MLP neurons of a small language model. Each row is named by its layer, matrix (down: output weights) and neuron, and shows model dimensions 160-255. Each number is 50 + 10 x the weight over its row's rms, rounded and kept within 0 to 99.
A block is one neuron, or neurons of one layer that tend to fire together. After each block is what it responds to, as a language model described it from the Wikipedia text at the highest values.

L2.down396:66 52 71 53 53 60 67 60 45 33 45 50 35 51 52 46 54 43 63 40 52 35 60 46 31 59 58 62 29 56 47 52 62 40 55 45 50 58 53 58 55 49 55 54 47 58 33 45 50 58 63 55 47 56 47 65 63 52 61 39 56 54 57 46 38 43 51 58 64 58 44 45 50 52 46 62 52 59 47 57 51 46 38 54 49 45 36 59 40 23 45 42 55 50 44 42
Description: Short one-letter pieces, mostly o, z or i, right after a word's first letter, often in names and list entries: Wh-o, R-z-ayev, N-o, h-i-atus.

L5.down103:56 37 58 67 48 37 44 46 55 22 53 52 41 37 49 51 44 43 60 42 49 58 46 72 46 51 51 51 56 46 48 43 77 23 48 40 61 50 46 55 46 43 53 54 22 44 41 47 59 63 40 56 51 47 43 51 51 49 56 49 63 54 55 66 45 54 47 61 45 51 51 56 39 43 39 66 32 56 53 55 66 34 45 63 45 60 43 52 42 40 45 68 63 45 45 69
L5.down340:56 47 55 52 46 50 47 46 53 60 32 55 58 39 40 58 38 39 56 63 52 60 48 49 54 57 68 63 49 59 53 41 60 68 72 66 46 42 35 38 44 35 44 38 52 45 67 52 34 35 66 45 37 62 43 39 55 61 41 52 59 61 55 51 49 59 55 56 48 56 24 31 28 38 77 33 57 42 41 53 48 47 52 39 45 57 60 46 43 47 42 42 46 60 48 46
L5.down407:47 31 47 48 67 64 50 57 56 06 47 54 51 42 40 45 57 55 48 65 42 52 50 41 43 45 55 74 29 61 51 63 66 00 40 55 38 42 60 38 36 48 52 58 50 39 39 65 55 51 53 58 58 38 56 60 67 28 48 53 59 58 55 54 42 50 42 50 51 53 49 63 45 49 46 39 54 41 48 49 54 43 47 58 50 52 49 53 63 56 36 53 38 59 44 45
L5.down411:29 37 50 45 57 60 63 58 49 55 69 56 48 39 47 65 32 55 52 69 56 59 58 31 54 50 38 55 58 65 38 47 37 41 57 52 36 40 59 49 59 52 56 63 60 57 49 67 37 64 52 34 42 60 64 55 58 48 45 57 40 54 55 75 34 51 55 60 33 48 63 63 45 49 38 51 48 57 55 50 47 31 56 64 50 49 44 82 51 36 55 56 45 40 58 50
L5.down463:54 40 49 68 42 56 59 61 48 33 51 48 62 39 51 36 58 55 36 48 61 50 51 41 53 53 56 67 36 48 55 47 50 44 45 38 54 30 44 49 49 47 53 57 51 33 57 50 57 37 68 46 64 70 40 75 64 41 49 67 47 55 48 59 59 50 73 51 51 32 43 42 51 69 49 60 33 48 48 57 43 26 47 49 38 54 62 58 53 50 47 40 67 60 28 42
L5.down644:41 45 54 66 52 56 54 46 63 59 70 40 58 61 61 36 62 63 43 39 59 71 34 69 55 50 48 45 62 32 59 45 48 60 45 42 55 47 47 53 58 36 45 49 47 49 54 54 66 49 47 45 44 58 74 44 52 47 59 63 50 61 46 39 43 58 55 42 32 49 58 58 38 52 41 61 47 57 39 51 58 46 22 39 48 40 46 79 44 52 46 62 40 37 47 49
L5.down794:43 53 62 69 49 53 68 56 47 41 58 47 54 45 51 36 36 38 52 53 54 46 51 48 65 44 58 51 68 44 49 45 43 54 41 27 33 74 46 65 48 38 59 48 48 47 45 42 49 59 47 46 45 51 54 52 53 53 67 57 60 45 56 67 55 49 50 44 66 55 35 50 56 61 62 55 48 55 50 52 32 62 40 52 58 44 60 50 59 45 33 64 56 60 48 65
L5.down966:59 47 53 46 56 33 57 72 46 09 59 36 50 40 56 34 37 60 55 56 55 46 45 51 44 59 52 41 45 57 56 64 47 00 47 49 38 55 49 52 62 44 53 58 65 38 45 40 59 48 55 51 54 36 40 52 58 58 51 63 37 51 53 38 42 40 65 46 59 46 47 48 37 55 34 55 38 42 58 42 54 48 64 51 39 47 60 53 47 63 51 45 62 61 68 36
Description: Copula and auxiliary verbs (was, is, were) right after a subject pronoun or noun in biographies and census text, plus sentence-opening In before a date.

L4.down55:49 43 48 50 43 48 49 66 58 99 45 38 47 52 49 35 42 45 34 51 72 56 50 60 53 60 54 50 55 43 59 37 57 73 50 43 55 48 54 53 19 34 40 41 56 50 51 63 54 57 55 43 35 53 68 52 43 32 44 55 18 50 52 46 51 32 41 51 58 39 48 51 39 49 48 46 49 58 49 59 51 58 50 53 32 48 57 59 38 59 46 44 42 77 46 50
L4.down162:59 38 38 49 35 55 38 40 46 69 64 40 55 65 38 38 54 30 41 38 51 45 59 58 60 51 57 34 54 51 47 55 56 69 59 34 48 65 47 55 53 51 66 39 52 53 52 51 60 46 52 42 38 25 66 61 47 47 58 58 42 41 40 49 52 59 48 35 54 46 51 59 45 51 50 61 49 56 36 39 58 58 49 45 44 60 59 36 38 65 51 55 59 41 52 45
L4.down270:67 79 54 50 55 58 55 45 58 32 57 59 50 50 39 56 48 62 37 46 55 33 38 59 53 54 45 72 60 71 45 55 58 39 68 47 55 51 52 60 56 66 33 51 52 56 63 39 57 58 41 53 65 62 48 35 60 47 50 53 64 48 43 38 77 44 61 52 47 45 42 61 48 37 50 37 37 51 38 52 58 35 45 50 44 51 41 52 49 57 50 47 60 59 49 60
L4.down303:49 66 45 58 44 51 45 59 53 62 36 52 49 43 57 66 29 59 49 45 54 42 36 52 30 67 42 43 38 25 51 61 54 65 48 44 59 29 51 47 38 60 43 47 28 40 35 65 62 53 25 43 47 39 46 43 50 54 57 61 53 50 49 59 38 48 53 60 70 43 63 63 53 39 58 60 57 74 54 42 51 41 42 66 43 66 56 30 36 54 50 63 45 48 62 61
L4.down337:47 54 64 49 53 41 54 57 53 17 73 46 43 43 42 62 58 43 38 41 45 47 44 45 36 41 43 54 56 54 65 47 42 31 39 41 49 60 59 52 46 63 74 39 52 49 36 53 45 45 45 35 44 42 65 67 55 54 49 61 52 61 41 52 55 42 49 50 57 42 75 50 43 54 52 42 64 53 65 42 27 40 51 42 52 41 39 57 44 51 49 54 28 43 45 45
L4.down682:43 42 35 36 42 55 48 64 60 84 54 33 45 62 57 45 50 45 31 58 63 40 48 50 49 68 60 49 61 49 53 50 52 82 43 34 41 46 56 41 37 56 48 40 55 52 62 44 57 59 59 43 38 53 55 47 56 36 48 50 41 29 54 51 55 29 40 61 60 40 42 59 49 59 49 53 53 67 38 56 52 37 36 59 38 50 46 49 39 63 60 43 48 64 55 64
L4.down689:62 37 59 56 28 35 45 53 41 54 44 52 44 37 47 60 66 67 37 60 66 54 44 51 42 58 50 49 30 31 38 64 50 58 44 38 59 36 46 61 57 55 26 50 36 58 38 57 48 64 43 46 42 62 53 41 49 48 60 58 52 37 66 31 52 44 42 65 65 39 43 68 80 49 38 51 48 44 44 45 39 55 39 42 58 54 62 62 48 43 57 49 43 53 47 49
L4.down778:67 62 48 42 34 47 42 61 41 70 42 47 59 29 40 49 45 57 67 58 47 69 52 49 45 37 49 56 59 58 51 38 33 56 48 52 62 51 48 60 48 66 58 56 39 49 54 49 66 42 43 54 58 42 48 57 54 60 46 35 51 29 67 56 52 42 37 56 55 44 53 40 50 42 49 59 42 64 53 54 71 51 32 56 56 62 57 56 41 57 39 56 64 62 55 52
Description: Predictable next tokens in formulaic census prose, numeric tables and infobox lists: The after age sentences, pipes after vote counts, Postcode's colon.

L2.down287:36 66 49 35 52 49 33 56 63 26 38 58 51 39 52 43 64 57 67 42 46 46 40 46 60 40 73 39 45 60 39 43 42 38 48 42 50 37 46 55 41 65 60 44 61 40 51 46 63 43 47 48 54 52 58 48 27 39 46 37 54 56 45 54 66 58 59 53 73 39 60 59 54 35 40 48 36 47 57 51 41 56 46 46 36 34 51 55 57 53 64 45 45 48 55 59
Description: Fires on the second piece of a split word once its start makes the ending predictable, e.g. boyf-riend, Prom-oted, log-istics, psych-ot-ic; weaker on words like made, was.

L4.down224:42 72 35 49 61 47 55 53 49 61 36 34 43 48 39 53 45 38 36 46 55 38 49 53 52 67 51 38 37 49 52 38 67 86 51 41 59 26 50 39 39 34 40 57 52 41 41 52 62 51 54 44 43 55 55 58 42 48 51 55 48 38 56 54 48 43 60 50 86 43 44 45 42 48 60 52 48 68 43 54 36 60 47 45 35 46 61 61 37 51 50 45 59 60 70 56
L4.down293:45 59 51 36 51 36 59 54 31 47 45 48 42 37 49 42 61 42 55 54 50 40 46 59 36 52 52 46 48 56 51 55 60 75 63 61 49 45 70 54 51 59 44 37 38 58 42 37 55 61 43 58 42 45 59 44 35 45 38 33 52 42 43 48 42 32 58 47 44 51 37 47 52 39 42 50 72 51 42 31 63 50 57 52 48 55 51 51 57 53 41 27 61 48 42 35
L4.down472:50 53 62 48 52 34 57 57 25 38 49 49 48 44 42 50 46 47 35 49 44 57 47 55 67 51 40 40 48 42 57 50 60 29 56 46 50 55 54 50 55 40 54 55 69 75 63 50 57 52 58 55 42 45 58 48 42 54 49 53 48 55 49 46 57 55 60 57 32 36 77 47 17 58 61 59 48 66 58 50 65 50 42 38 52 47 43 59 48 50 69 55 41 29 46 30
L4.down574:74 68 46 34 57 41 51 48 30 39 53 31 55 58 52 35 45 66 43 63 50 40 64 39 34 42 49 50 39 48 46 51 60 47 42 47 67 39 53 67 43 37 44 43 57 42 36 47 47 63 46 52 41 51 80 59 59 48 57 49 57 57 38 65 44 35 53 54 59 32 55 47 47 57 53 55 46 40 50 36 69 46 48 52 50 27 50 32 42 60 45 52 44 49 40 50
L4.down635:30 52 50 64 66 46 42 59 44 26 54 54 58 66 29 52 42 36 53 60 45 45 53 36 62 52 33 37 39 54 37 44 33 67 53 61 52 58 49 54 63 53 46 58 35 40 43 57 45 43 46 51 32 53 35 58 42 53 38 50 47 38 52 36 41 58 55 34 39 37 46 45 62 43 50 55 56 54 44 53 39 59 46 55 56 44 57 57 43 48 46 46 51 39 54 46
L4.down685:54 46 36 60 64 46 55 67 49 44 47 60 55 39 37 59 50 51 82 68 57 44 54 48 67 30 46 50 46 57 54 55 56 41 66 53 45 74 43 47 57 39 50 52 36 34 59 50 31 51 56 53 44 49 45 54 44 54 60 53 48 58 46 47 51 58 38 47 42 52 35 58 54 27 54 46 49 62 52 37 37 64 53 52 56 56 40 43 69 49 59 35 56 47 54 40
L4.down934:53 52 33 30 43 58 48 33 53 28 35 45 56 60 49 57 36 47 47 22 51 36 49 62 38 33 52 54 67 46 52 38 33 67 36 52 59 44 59 58 48 31 40 55 49 54 60 53 54 35 45 60 52 43 66 52 50 41 54 37 58 44 42 65 42 46 46 55 47 40 50 57 53 57 48 57 43 51 40 51 63 48 67 47 35 46 44 57 47 44 54 66 59 40 54 53
L4.down951:59 53 39 38 47 51 51 46 46 94 36 42 57 48 43 44 34 47 28 42 50 36 37 62 48 57 57 58 51 52 66 36 65 78 59 41 52 50 49 42 40 47 36 30 55 50 53 44 52 56 59 40 35 50 49 40 50 34 35 60 38 43 58 50 56 27 54 63 68 50 31 65 42 42 58 46 40 61 37 63 46 53 57 52 30 49 59 56 48 54 44 52 39 66 55 50
Description: Adverbs, determiners and adjectives right after "was/is/were/are", such as was also, were both, was an American, was first, remarkably.

L2.down773:38 52 40 65 49 40 68 45 48 46 39 76 50 52 54 63 49 56 57 36 38 55 47 50 46 51 50 50 64 53 42 28 61 70 49 57 55 63 42 32 52 49 64 57 50 53 72 50 53 63 53 62 51 50 41 54 40 40 35 42 47 67 50 54 50 47 44 42 45 63 56 53 61 45 44 43 55 64 32 55 41 47 50 47 42 56 45 45 54 60 44 38 54 48 46 43
Description: Final subword pieces that complete a multi-token name, mostly surnames and places in tables and lists (Suzuk-i, Chip-man, Tok-yo), occasionally ordinary words (soft-ware, education).

L4.down18:28 61 44 43 59 58 42 41 42 76 42 53 64 58 51 56 46 50 54 34 57 57 54 53 43 47 59 60 30 48 43 47 48 57 35 50 57 73 57 50 40 65 46 62 77 46 51 51 45 56 53 51 42 44 41 58 45 62 65 61 43 56 46 60 54 49 63 33 49 49 32 46 70 50 31 34 76 65 33 45 55 43 36 70 48 41 48 57 52 49 64 38 49 52 48 58
L4.down120:40 37 64 48 49 45 41 67 47 52 59 66 67 61 47 50 52 52 41 37 51 60 62 39 32 56 59 49 46 31 44 56 58 69 35 44 35 40 41 56 51 57 39 44 51 49 69 38 67 61 50 42 48 33 49 52 57 42 56 57 53 42 49 66 54 44 70 52 52 36 51 50 45 43 64 27 75 55 34 43 60 42 51 63 41 53 51 40 46 39 59 39 49 59 49 59
L4.down187:32 74 58 40 51 46 72 70 43 38 58 49 58 46 35 55 69 73 49 48 38 63 53 55 51 46 60 50 52 48 59 36 58 30 62 52 47 48 55 52 55 40 63 37 47 58 50 73 50 41 56 43 32 64 62 39 45 60 58 61 41 50 50 53 58 51 45 39 59 45 44 30 54 41 40 43 45 41 48 61 61 57 43 42 57 31 44 53 63 34 69 70 48 55 48 38
L4.down207:41 60 49 57 56 49 42 44 47 52 55 67 50 42 47 36 60 47 36 37 52 29 47 44 53 52 52 42 61 53 57 46 45 61 45 59 63 44 61 46 40 66 71 60 47 52 49 53 30 54 41 43 53 53 49 46 51 60 57 35 49 38 51 46 48 64 72 50 41 27 44 58 54 54 40 37 50 52 46 49 49 42 47 63 52 52 51 32 53 46 37 52 28 66 50 32
L4.down285:48 38 52 67 53 43 70 59 47 42 38 54 29 53 57 61 33 46 38 62 46 54 42 41 44 40 53 44 36 55 59 51 54 28 47 41 50 53 59 58 57 52 55 44 62 40 46 59 51 52 42 42 43 59 50 56 60 54 63 22 52 55 52 46 52 48 55 39 56 51 36 62 56 44 50 65 68 42 19 35 52 51 51 54 63 53 61 54 56 44 41 46 62 54 66 56
L4.down357:44 42 51 66 53 42 48 69 57 72 40 57 38 57 46 57 63 59 43 54 52 52 61 41 63 46 71 44 56 41 78 42 68 53 42 47 26 62 57 49 40 42 38 43 42 43 58 62 67 38 29 43 61 61 54 48 29 54 64 48 66 47 68 43 57 49 52 58 43 53 56 50 45 42 51 69 44 48 37 46 54 62 47 63 41 58 44 49 38 58 50 42 36 44 50 44
L4.down672:56 64 54 46 63 59 59 51 43 54 67 47 53 53 63 47 51 65 35 51 59 61 38 59 38 41 58 49 62 58 51 47 58 51 23 44 42 41 56 53 49 43 43 50 52 43 53 43 44 35 46 54 48 48 40 40 53 57 60 46 35 51 49 84 62 55 51 54 49 44 42 50 52 45 41 49 40 47 50 52 58 37 47 64 56 67 60 62 64 54 29 54 37 40 50 45
L4.down971:44 48 56 51 53 54 56 68 50 58 32 60 34 47 58 48 47 45 41 54 53 48 64 38 48 71 69 31 44 65 58 38 55 24 43 35 57 39 49 56 51 59 37 59 54 56 64 46 48 53 50 47 57 69 43 44 89 45 54 50 49 48 62 68 55 40 62 49 68 62 42 60 50 47 60 57 69 52 32 42 54 40 37 62 46 51 66 44 42 48 53 61 39 51 46 52
Description: Second word-piece of a word tokenized as a lone capital letter plus fragment, mostly proper names, e.g. W-a-it, B-ag-hdad, W-y-oming, M-al-colm.

L2.down569:49 54 43 65 48 54 56 71 53 55 45 35 44 58 58 36 42 54 54 50 47 57 61 60 62 53 62 75 57 36 57 49 58 44 61 42 61 43 33 65 46 70 48 55 43 36 58 59 55 43 53 52 57 52 57 53 54 42 55 33 49 49 41 44 52 55 43 48 42 79 53 56 45 45 41 51 48 44 51 61 69 36 58 51 58 39 39 71 41 40 32 69 43 75 53 39
Description: Final subword pieces that complete a word split across tokens, such as -ies in repositories, -ey in attorney and survey, -ia, -ure.

L5.down15:46 63 51 55 58 45 53 33 49 42 50 45 41 44 52 40 47 47 47 44 43 27 42 46 65 30 47 26 46 45 38 71 45 61 33 33 53 48 39 59 37 40 61 58 57 50 33 41 54 56 34 56 51 48 29 63 51 53 45 47 43 39 43 72 50 41 64 70 59 63 49 42 49 53 35 42 52 57 66 57 60 51 44 48 53 47 55 44 66 48 58 46 61 51 62 62
L5.down128:56 56 74 23 53 39 43 62 31 49 63 56 61 50 57 52 59 25 55 61 41 34 58 45 36 62 44 55 54 46 37 48 34 46 48 55 53 52 44 47 51 51 62 60 47 48 40 37 41 70 50 39 43 63 50 42 41 55 44 55 42 68 60 41 65 33 43 61 38 51 67 48 33 57 50 58 55 50 59 53 56 62 63 47 41 51 49 47 70 33 49 44 59 49 77 41
L5.down216:43 58 58 56 45 33 63 38 70 35 48 46 44 61 42 50 44 48 32 34 59 42 61 62 57 53 33 58 54 63 59 62 41 46 63 38 66 44 33 61 51 68 42 52 46 49 51 55 60 38 47 64 36 45 57 40 63 53 60 44 56 41 55 58 36 48 45 59 48 49 52 27 48 54 48 62 44 56 42 49 56 34 54 50 43 61 47 37 57 53 53 59 59 44 49 66
L5.down289:71 59 48 48 66 47 39 58 55 52 51 49 70 57 55 71 38 39 43 67 57 45 57 53 61 47 50 67 55 50 49 43 58 64 51 56 34 40 53 42 44 38 27 70 33 58 52 41 59 63 38 45 46 43 33 54 54 68 43 70 47 63 53 59 55 54 50 54 31 36 55 49 47 39 43 54 65 55 55 42 37 42 56 59 70 41 50 40 55 67 64 55 52 42 50 36
L5.down485:52 53 71 59 41 37 45 53 57 62 52 36 46 56 46 36 53 41 41 63 53 48 51 61 46 38 41 60 60 57 65 62 55 33 47 33 52 61 56 62 43 57 38 57 56 34 48 44 40 41 37 64 64 58 57 51 43 64 56 32 55 38 35 50 53 56 48 41 52 55 63 65 38 64 52 54 42 52 65 41 52 37 62 36 47 51 47 45 47 25 55 31 54 37 52 39
L5.down525:46 37 43 48 53 63 58 44 49 37 45 51 56 43 57 55 57 37 61 63 66 55 74 40 47 60 36 37 54 40 44 50 56 36 64 37 52 46 58 66 49 51 37 70 63 44 75 46 52 49 47 63 41 49 45 43 46 24 40 39 52 43 52 63 25 54 57 53 37 43 49 53 52 66 39 40 67 62 57 61 41 45 66 54 45 34 44 49 30 58 48 66 53 29 52 40
L5.down641:50 53 52 49 53 43 33 40 55 42 48 51 42 44 54 50 60 55 56 43 29 44 71 58 51 55 42 60 42 54 54 41 40 69 47 48 44 55 50 44 54 53 50 68 55 47 56 70 39 47 46 53 59 40 49 49 51 57 54 31 55 61 55 59 56 51 49 52 27 61 43 55 61 37 57 53 52 53 47 51 57 30 27 41 71 41 38 47 67 38 72 71 44 43 45 38
L5.down658:44 37 42 57 52 69 56 59 49 44 65 46 45 40 50 63 55 50 45 51 54 51 45 61 61 50 54 46 56 53 54 44 41 33 55 48 54 64 21 69 37 56 47 31 45 34 55 71 40 50 45 52 42 47 63 60 52 68 41 42 49 45 48 61 34 49 41 60 62 73 50 47 61 52 53 38 47 60 42 60 55 53 52 54 53 52 56 42 37 43 72 39 51 40 44 53
Description: Connecting words, units and leading digits inside formulaic numeric statistics, mostly census and geography text, e.g. "individuals, and 2.0%", "253 at the", "377 m".

L5.down45:50 51 66 64 45 42 48 43 52 53 68 52 38 50 56 61 42 55 50 35 41 53 52 58 53 59 44 60 49 23 53 53 50 61 41 48 40 56 62 50 37 49 34 45 42 36 62 32 57 43 71 50 56 52 70 53 51 55 24 47 56 81 48 45 50 39 51 50 52 51 62 41 47 55 54 49 70 51 50 35 50 61 50 46 47 54 39 46 54 47 55 40 63 58 54 56
L5.down520:45 39 37 58 68 38 27 50 45 69 36 58 57 43 71 45 70 44 63 40 53 59 41 53 38 39 57 45 47 35 37 53 57 56 54 49 57 55 51 48 66 38 45 60 45 54 48 57 49 61 47 44 55 47 57 48 43 66 40 52 50 55 56 77 36 44 40 34 44 49 59 49 46 45 51 52 47 54 63 42 53 35 62 45 49 65 33 41 38 55 54 34 24 63 43 57
L5.down531:29 54 31 45 48 44 36 68 55 42 48 44 49 41 59 55 47 50 81 46 60 37 62 42 36 41 53 48 51 55 54 50 44 50 56 45 66 53 35 29 62 52 58 56 36 61 59 49 50 39 62 47 42 61 37 39 42 48 55 72 45 51 43 72 49 62 45 54 32 58 44 61 43 41 42 53 56 49 53 58 44 43 53 46 42 63 49 49 39 55 44 50 32 50 70 55
L5.down642:36 49 52 43 54 61 28 52 44 73 75 49 47 56 70 63 44 56 54 52 44 66 43 48 44 50 44 55 59 42 48 47 47 77 51 54 58 36 28 47 45 56 60 53 54 56 60 66 45 44 52 65 47 37 38 65 46 56 58 62 38 34 40 67 52 64 62 47 57 55 50 45 57 55 49 44 58 52 34 68 44 43 50 42 44 57 50 44 35 59 51 36 31 46 38 60
L5.down733:42 57 63 44 47 46 42 44 47 72 37 44 46 59 45 38 49 36 52 48 47 36 38 61 60 55 52 50 42 64 60 38 70 65 50 35 41 51 52 41 44 42 53 64 39 52 38 39 45 56 44 53 53 47 65 48 49 65 48 66 45 44 37 59 45 63 59 53 70 64 31 42 48 63 52 37 63 33 52 44 52 57 53 47 65 64 62 50 53 64 50 57 55 56 49 56
L5.down746:40 46 70 56 69 54 39 65 51 56 61 60 39 54 42 47 59 46 37 53 34 53 52 43 44 46 42 41 29 47 51 36 46 61 50 44 38 44 47 54 41 67 40 49 38 51 60 50 38 54 62 49 50 52 59 56 66 52 56 69 55 50 63 49 31 47 59 59 59 24 43 47 48 40 53 62 57 50 46 50 28 36 58 50 41 51 69 67 51 34 56 30 57 51 42 50
L5.down815:56 43 35 49 58 45 34 58 63 55 61 50 47 46 44 48 57 46 64 48 51 46 44 39 58 47 42 34 55 44 53 21 50 73 43 47 42 49 41 37 57 31 61 51 46 62 44 58 54 56 65 59 53 35 51 40 63 62 54 36 51 47 43 63 62 53 44 37 42 55 51 38 63 53 69 48 54 28 58 48 61 40 50 53 44 47 56 43 59 45 55 59 60 55 50 56
L5.down894:44 37 54 40 56 52 33 54 73 36 57 63 50 67 38 41 39 62 34 55 44 42 31 44 29 44 57 50 58 41 40 56 34 67 45 30 48 41 47 52 51 41 37 62 47 52 62 59 53 42 47 49 35 53 50 42 68 36 50 43 53 59 42 51 65 55 56 54 37 32 44 46 67 32 68 33 47 34 59 46 57 57 30 66 61 50 54 51 46 42 53 73 41 63 41 55
Description: Second fragment of a word split after a short opening piece, mostly h or H, e.g. H-on-ours, h-or-ror, Bosnia-H-er-zegovina, h-ob-bits.

L5.down225:48 40 41 55 60 40 56 31 62 64 57 49 46 63 32 51 35 65 53 44 50 58 48 38 36 39 37 37 45 64 70 42 58 59 35 47 45 36 65 42 52 45 55 46 57 42 55 51 47 35 43 64 58 38 43 49 57 40 59 45 55 55 56 64 37 35 36 67 51 54 41 45 52 44 36 46 62 38 60 48 43 54 69 46 44 43 68 36 59 66 43 29 65 63 37 59
L5.down294:69 62 42 41 57 47 43 60 42 36 53 47 39 45 45 53 59 47 47 32 56 43 48 36 39 38 28 57 50 55 63 62 58 46 37 49 53 51 53 47 47 47 51 56 26 53 50 60 50 32 49 46 65 47 53 43 44 39 47 46 54 45 65 67 36 63 56 63 44 56 46 49 26 47 59 40 44 55 63 74 43 36 53 52 52 53 67 38 53 55 36 50 59 36 52 49
L5.down508:56 43 27 50 43 53 43 51 58 58 33 59 50 50 55 44 32 57 40 44 47 36 48 45 54 44 52 51 43 60 49 30 58 50 57 47 66 58 56 49 16 45 52 46 62 65 66 75 39 47 54 40 53 61 56 55 57 29 49 51 65 51 31 45 47 60 28 42 54 71 43 44 50 58 27 49 53 42 53 48 50 44 52 58 67 61 39 37 63 37 55 57 42 47 46 65
L5.down596:64 65 39 58 38 33 57 56 50 64 50 51 55 55 53 45 37 60 53 59 56 51 50 51 54 43 48 61 50 50 55 33 53 53 43 50 38 61 58 38 28 49 57 31 45 54 58 41 60 42 54 45 46 48 62 44 48 50 58 47 55 53 41 59 41 53 45 51 61 53 35 40 58 60 49 25 60 42 42 49 40 59 34 58 41 43 45 43 57 52 51 39 45 49 29 51
L5.down659:76 49 46 59 34 36 67 48 52 49 54 40 53 71 35 46 46 69 48 46 41 36 43 43 60 51 36 38 42 39 49 42 41 60 37 48 51 46 51 49 37 52 38 46 57 68 43 48 46 59 59 31 51 51 61 61 52 51 53 39 35 61 38 46 57 60 60 67 59 55 42 47 51 51 47 27 58 48 63 52 42 43 47 65 42 48 51 56 67 54 34 34 57 43 41 55
L5.down713:55 36 30 40 54 36 61 43 52 66 45 55 46 66 41 42 45 59 54 37 47 64 55 44 54 38 46 47 47 51 48 31 56 63 50 72 47 52 33 41 54 52 71 68 56 57 64 58 54 38 38 65 61 47 48 60 48 48 56 33 58 29 51 51 50 27 52 52 55 43 45 32 31 54 85 37 51 56 36 44 57 48 44 59 45 52 49 50 65 62 48 69 52 45 32 51
L5.down779:61 52 57 62 31 55 41 41 60 64 62 65 65 66 61 39 32 65 42 40 51 60 33 61 57 40 45 36 54 32 40 42 50 65 44 50 37 51 41 46 42 47 47 47 56 48 64 56 66 48 55 55 69 29 65 66 60 48 51 35 53 37 29 56 60 39 34 64 70 72 62 49 40 75 47 47 49 34 45 34 59 50 65 44 48 54 62 42 58 45 45 42 50 47 31 60
L5.down811:61 48 59 58 42 44 39 44 61 74 52 53 49 77 38 66 49 48 71 42 46 45 52 48 40 37 45 40 48 24 51 47 56 72 53 53 36 67 66 48 29 44 40 52 55 40 44 53 22 38 47 53 67 51 56 48 35 49 50 39 61 52 56 48 54 53 49 55 66 50 39 48 65 61 37 36 63 47 42 47 47 62 51 48 44 59 40 42 56 61 44 48 61 47 34 55
Description: Later subword pieces inside multi-token words, mostly foreign proper names and surnames in tables or lists, e.g. Husey-n, Noordwij-k, Shwart-z.